config = dict(
    n_layer=21,
    d_model=256,
    n_head=4,
    n_kv_head=2,
    head_dim=64,
    d_mlp=1024,
    vocab_size=2659,
    activation='silu',
    norm='rmsnorm',
    norm_place='pre',
    norm_eps=1e-06,
    positions='rope',
    rope_base=10000.0,
    rope_fraction=1.0,
    qk_norm=True,
    attn_scale=0.125,
    bias='none',
    tie_embeddings=False,
    parallel_block=False,
    init='uniform',
    init_std_qkv=0.0271,
    init_std_o=0.00418,
    init_std_up=0.0271,
    init_std_down=0.00209,
    optimizer='adam_atan2',
    lr=0.00164,
    beta1=0.95,
    beta2=0.99,
    weight_decay=0.061,
    lr_head=0.00751,
    warmup_steps=356,
    schedule='wsd',
    decay_fraction=0.789,
    decay_shape='pow',
    final_lr_fraction=0.0,
    batch_tokens=[65536, 131072, 196608],
    seq_len=512,
    doc_mask=True,
    z_loss=0.0001,
    train_tokens=1103000000,
    steps=8475,
    dataset='wikipedia_en',
)
MLP neurons of a small language model. Each row is named by its layer, matrix (up: input weights) and neuron, and shows model dimensions 16-207. Each number is 500 + 50 x the weight over its row's rms, rounded and kept within 0 to 999. Numbers have three digits each.
After each neuron's rows, "fires after" lists the tokens most often just before its 100 highest values on Wikipedia text that the model never trained on.

L4.up583:447515414516625455504464472501581539521495417493499459496562451490567502533447463373535337466536442434465479510522500416526504580552408541475492471419489589488568588462492562529501458474499528549524405434424517586516498507483559502470565569519471499470455465488495498579551615477554446528480526589464518506555520468487545475423458416454463460513522462500548532597529487549505408539568502428449518529485553433511590468474478472478456509502549511488501585495530485509606442535576541489497601459500522532479462540525461472439562465504485507484502503538606529480475491442525429493
fires after: " C", " c", " f", " pr", "oll", " Ar"

L5.up1005:582531545529567461457514564503563549528463539491433486482485356386585442487535496490494499499390457520533477514580495458514468433496537488530593469557508478497518442578454486592598525439565492586540489463509591440490547522450503485484523503498493522533459507520541579511482375451508571461566493412544474440444481460570431554489538480531514485617441461487494484494471494459417515521505469444600525487511376542538520548541532435534477441400466649516513479525461504404487481509573518536553508542498491491598460526486552513429428560507496527526530509530585616513509419471501526453
fires after: " polit", " ch", " P", " cor", " Ch", " k"

L10.up875:502532559470526509477516444555536494531496463452533490586485472479550508495477477575562529526507486521517503481534502578537621492564527500444482535527508436480448392528491484546501513471546354490475422435563471477461616432503470524427488476500447545453432455539553541595527525383496510502499512431567456446454523411492628506523595497519388562443592517520546422479518462479569503451408434460575455602581543523526480520515527394494527507510498580624518462489496525559456497487519441451581539551461454571534519464473451583566545497525534408582597578508572447486485441524493519451
fires after: " ", " y", " did", " comp", " M"

L10.up859:504482508494440441489560487525450567561449479593463545451616434572454432530463441432567573519567526552526470419516520476456450475501512420491578475476507562535497577495507434448486516522558544518475539564469514522474574450521487427548496491502544515435622513556531567484397410510530449509446472438433474525373470505538603435444494491414498518579486552425469509533418501543425471565434564439570534457484492558470567514426530559498403512500499406510446540513548583524474520487433535473509508529580439517581533447477477467538487555489455525428490566484464503516496530481498452486
fires after: " T", " t", " ex", " em", " ab"

L9.up625:461552470521482587423552516493503506464478591483521412429618432565580557524505543498540602540387464494556427422544502462517535483506520526503478466454436548408484526571481487583541480488470464588509533411454532526488537553505513524543466457504520478422470502534427419472428558533502471477392465428507510551556486548515540429465439521525440445508476491485430576492506432491514462516467567487380504417496471523450483387470480391488451481453370427428498461541441587592550494479501561574472531439521539458408531421447397470498448431493480513454484501523520528481532617575505458384
fires after: " f", " A", " acc", " ag", " m", " F"

L8.up711:451538452467574490479518568430526512453450500527500490499394481568483444425443592540501412546507434525477514496569473506534532575488501546575574520612537408544535499499583557621492463515388430491480509441420519480535473556488554499536546432508509479525407587590525486505544553481458540464477497448544558461473524540440405493480481429450517483397499664501518510517532488479479515451488438372462474494473523572536507451512516471536526492519487539525462527531515571526613442430482409543489478437512478601673509409523460539554418563467474386483449516557508501472421460496489432458
fires after: ".", " The", " Res", " B", " c"

L4.up149:555528573499432532512592473498441462572537517530527541519501527542623467536615587587559514545414555433521478490427483495531483525466523507575533423518544462450488501483489520504491495490485554530507455470542528534501540373488556464426453408482588504447456587527493464597515382515463543457469523373498548481525590542498432520526532556523523606498572507548451557600492504493490502500597452472441563468571545448514561418434388494486483510517471535369447571429423474517543441514466404505416477603561566503610543499497511591530430468521514420378442587532418553529531476427498489473
fires after: " a", " f", " m", " n", " fre", "a"

L9.up706:537499501509378495535543507474473547404480544577556518463588514542441506449465567526470492518518493464465492569450495477552464490540477535429412514500558504581479425468448480498493446585538556591614498460507482587545481594539493481538550470510477469526605491571528496432468586511483502527596452479464474464422500470496593404463530429530516458459502576481513461505451509430504475400544491477485495478492466480455481494412490532535545518430452398507413537514530469633502504552483419538469505423508577441594490435504530452481482464552514370444506535519624516528513487485506437559
fires after: " P", " t", " T", "TC"

L5.up943:555446527515568471462507539440433439447492586458400439463493509494503550516606502496424477504449561464534523538595515547521519431566540500556555544557462512522525485492452532645515594458489425491497531507554441443535552439450472501521494486508503485495578572521507530463654498429523547529551528469571536500562462540506518520481491470538452449543532483528522500532453338521541493517569542437528502480502470482542502382600540452451509459532539512551410549543455436492410522456526518506538509528463501434571537535464489422478536401449517385466513518444522521549528544513519469523
fires after: " (", " polit", " P", " m"

L9.up77:552540472455507472463556536490462471550523612475473568478500464567520605494529511549508464580407502556450569545505500531433419592506481533533556426533494462504554487555515476509612393519555478553472536570480511536481442555493400488430501489502541500447527545489486477571517654428518519493404426488525541525506544546484510444474456523591440472459541374481562486458521537445516453497450532461339406504528520440532473504641532440513450531470531525423540506490508552461435488512517506545533519459555513578446510511459544405416492499548400585465507498633549494529588526500482437457
fires after: "4", "0", " f", "9", "8", " ag"

L8.up242:464447532517461542514545579505497483445514517480510540463499484493532538555464453566465460481580487496473534577527488496501402555513448525516551557533592494516484603589435462388438465488488533457526556585477558572384569370470510398532488469499479518505394449489425545531553560516537510529487418589419506432429450518491553505525591446546428427393445509494529447501464565582533574536529486470559452555506456479414470562551458617421460432499582495564383498526487486562490478468425447433522484468510518527506554431496489413522570409483486494532523498588494527514543436531497605450
fires after: "0", "cc", "it", " all", " rel"

L9.up221:532577602551547431530489476459555516583535504556456599456526523523483556410511561488487472541527416480454519546415489543438488533485447493539554566528467363509483468558442519671430500530473515470473448600479481469548475576456423492491534585500480534549455459500448560505438570424471568440561470528460493442492542521562551552474464494492543517453506535525451480505452522395451503465562487556434499588548530587497470530506498535538531553555515471443400512503500414511495436558517484672477527481550484499423435597598594463420452529469420463543538518545499519443523471394510544548
fires after: ",", " hel", " B", " h", " H", " "

L4.up852:574489592479542516522512554503444534512506505378478487548553595512545431509525491557549518529495550454483450473454497497381514443473526512525580626500497420532468536500473530489569586518490484462472512508587515512388519497448506529475499489459592497500540536489459490579523530504510513468472526447621572500434536463453477473511513573467389522500588476523427596467541474498491479586515547445546507491566557551499521550505408521602445465451530550462508511446631497606532472450477578535538466413491503535469512495515411481464577387444454521455479524529351509592484492451497472511
fires after: " a", "i", " b", " Th", " an", "ass"

L10.up279:502521505532527483506541551609517513576492552441507478550624552632452532447541498530514592417475557562492502550414483459526522504507567501460587541491533432496459496499509473542430507592574571513454550456458410538497564451465529502505524376508457482470560513489517567483369385544525387473563462407501552483501549482543402516487518539512445470539521569542541426514457446473448419421433485463488521480533478514460415524529493604539539499545419512518447475528477542521425514497425492516520532461493487572590481506514529493537429558477450449416557556483578549522462524547500478517
fires after: " T", " t", "B", "T", "-", "k"

L3.up586:492427492543524497628510520469424530548480520446452507460534550529563537394471576489569522498491483542566404505453486477497501422514376466442460447447491462425564495502533437497429455459534405456489431490499555494520480541433483542436470427491511515501440495438497360527546572560507480512435433488413474569501481455499568544477479503544503554532446473384476502417501419429416462444431489473617471516452548403482426441486502526462567399532512551478530469447532528460495431408481522469449510495475521467423520475458465549463563496520512524552462543458530408543467441497500529525
fires after: " m", " S", "s", " a", " c", "al"

L9.up1013:504569462450390472492406478590496507497492451506455558461560544557594485480537461407533530446400556537360447458431502484489562467532576463528523478546432453474531496461421454431592524488535484574503508537511506509422535515560491411531474493506485449392479488483569573552541628489499442417441465511529437470485488561436578484561481479541442483592455490425413407390572507529543523478508511489462641464516516518508491474384450470480573518472467467511372490518531560488382483515484438530499518546478537524477465495490540496520536533487543600509478522527500510564475529514502557550
fires after: " W", " T", " w", " V", "W", "in"

L4.up911:502489520528542481501408449495616436432541498504518528565528447430514473438408425507480522504540574468504506519462488491435500497473435565573482502465560474524433609470385481523512518491540483553449513438480457579548473543486474545559424519502581502533575427423560558508600620527528542517457543453443448521486453540412430545411421531422436501488484458561538431484508517568504490490465534440498554495551442488583502476432454476516558466510539491454501563408511564514586566480594607557478420563545520515361462479465459603465523500483546535443476546500492483444462479455515433457
fires after: " f", " c", " dis", " re", " res"

L8.up406:482571454457586494435498574491481572556489448545392456523477566555480476482553596527408487513593491535492494463496488484504475567459432482464507501543496458543474533469503529477545542537505509506560484490468455559467492566494525497578585441509535495565443480480558491511453687516492514513494520464485460449477460510506498533537455474495557482463471564486490475469454491552420359468437474431475490492460571576401470447433568488529516534475512561531495628549550514453561526509436374585488504412555562450580492518491530528531375516507517394586484458499540474565402496545487501447
fires after: " f", ".", " inv", " v", " Wh", " B"

L9.up570:512537479485568599492476493518536518518538448431549486392576480457488465496451592362516506488499469393455426461455511623513504454502544499490467573461475422463476444435448456467445548560494490504431553544477499436520506473536479509537522565505453509493469486528517515497396499570484610567487547456496428478480461608539589545486546564466515514540499489472394512510408552462471448477593496587565582563463447536470456456557448509456515489517478598423334437481459449530387441521484479535501537493468443449452444499589554517532460548487520475480552576560526529417522402441503523486
fires after: " h", " H", " C", " r", " R"

L9.up1000:558579499442470476552480626549571551563464526463427604403546591521555551462464557604605590425414414562433496512531505499496554483462573469415505463454563499511397482493494530495501490459458489485497541471494575436495453474455500534534429404494382486427532479587593461527432606494484457513435491520478562543500422475430369487471477454493445476494488460529437503492532494459522612478483566509475589459539544452448474438450427474525504547439511480452456491449573546503529507408581463449536541501487465567530543379418526511512562507517449513575538503526504466539510548465485476466
fires after: " T", " t", " w", " M", " acc", " F"

L4.up314:481653446459582504509445511499514522560500452411455536514522487495506475566510457552458427526379479494505531580455525536489561519540523578560476434513465541523578510590496509447463454565541506571502398473540483551545456489512508559502576472491475498527476424426539425510599483471473477500480489549480499501474454481466583440495505453482378478597468576443556501524587449561488404465481650465488520497577514476550506412418438505472501517466419395551414587486617482480554485471450461526533466511545492369442518591511406593566609433425447492466429480569491570489528445520549484491
fires after: " a", " the", " in", " Sil", " ", " ch"

L14.up354:531560454530396514490525546417418586476462543564458494515467570560464511457519494491422475536549529458533571520576485478406489622531479493382560520497546472598502456548575443598465459451430520538456525494551456422529504470579484545454468525509485499440450539440573480495553567534519617512477525532526455560484466538398492537510502515471500406539508463513441423482536467446502515485554421472446550538473383494566502442577470480483571517537506486394526489528445466485555522460528570403577415520493431516578477461469563483502384514443543534435487588523534533437536442454475586515
fires after: "9", "7", "′", " re", " so", "3"

L3.up117:517477515468471499550502503504462489463533421556558500527489507466500514482402489479465453532512516451536519537430510531604406526499459423496486488529564397462530576557498504504452573550526514592403608504402446512489552494425520483515401518499490514419473539485607504514513502511517562421509539503516553457437578550423420396570480504510455498565535511427519576521541433447564436458543486497505571597509625537541491502506464506482489415506530507581441473478425490626528503454479538535523495523488522431547555527606537542414518483474483636507503440520444441465515354517502507492
fires after: " m", " In", " C", "ar", " ch", " S"

L4.up723:492563507543508530533456500495507542524435478451447535526499532393504471520502420539508504599385453457479533499452508469523468496568469563481587440564536507474529599555512467611499455515474530452472470461599451499462467486538513501518521482482523505509398514494458468531547499498473486536428531490518498629522458532398472492508525588462429501641584476437418463545569424493474494589446482479483536566610537453559610460474459522524398451494491520458497541533578415506476471544427537558451600505506521462474455416491468483457404454515451298521454502558484545536477564494498431473
fires after: " a", " ag", " A"

L3.up266:470562490444475471555461479556438462578483490432492477457596492497515443473478467454343580499621479490522497519527491520599509482335456476485492527483526367525398403465544468536478504528516516511392395494426410491545512505505500533473531473482514511594560530464433483527504459490474499508527500447505501432565575521491512427573492494442415486520602446458523468389478554478574518396456446483465533464541509449453570520570456448553532433513437575494539540518472448518546553560463489429482557574450572482484549468621510476506448541463576506465464437510572490453489440464501418502
fires after: "ar", " In", " M", "at", "u"

L5.up21:433486542512526440506467588523461504577454429444502469622538506423489556544524513426466392606560452448520425397475492561473491480592474548415462496537517595396547539474484522545377440534486424503514585547376420479450481502586491525605434530485434490541515497569549536495550513533558513505475550551454505480538448488500464510507487461484425437447538366526504439497531438563549449432449527504427508516522551561454471441556534474517476550490489476434517527489445528469514437538466557562523462522487522408507509457528451537499467529552450459453526487533522448386460519550515487522
fires after: " M", " f", " Mar", " C", " J", " m"

L4.up486:491495525525570424504468511502483458442466570365464597573534505500419484503569522469505496527514495522419491515468490462526540455439483499510638555536548482509467488475501517494575494522528515435413492517558577423515541540470511531608521425482526496477577414563501510525501556495501519429524545511494515497552481499537544450561517588442532511540516468475494555524518456497491529528512441530487533474500429578556584400406538520571460486384514524547636565531538476537373546526565522604559587438419574479461504416526472393489423381559505465484480514541547420587489511481506408524
fires after: " Em", " Lou", " Le", " Bro", " B", " A"

L3.up712:387497491508439491639418530526399522540551462430445525519445543496544474450428487437490554518478568482522403430488501521553417540464554477492471431562555453507582425533497480522480503577544537542518448433423492497457462549395545459468553486498510513511525533518453488491474505545516530466498468579513470480514510583394453461569401477517383534561500475478454433457513440461430449500390486460455585504508471411515468461498459557495551451471547475555528528494572477568540542412401570558457582418519511438389563485541579540509570542385516569455567522505503372494569489576504509544
fires after: " In", " m", " M", "ar", "al", "M"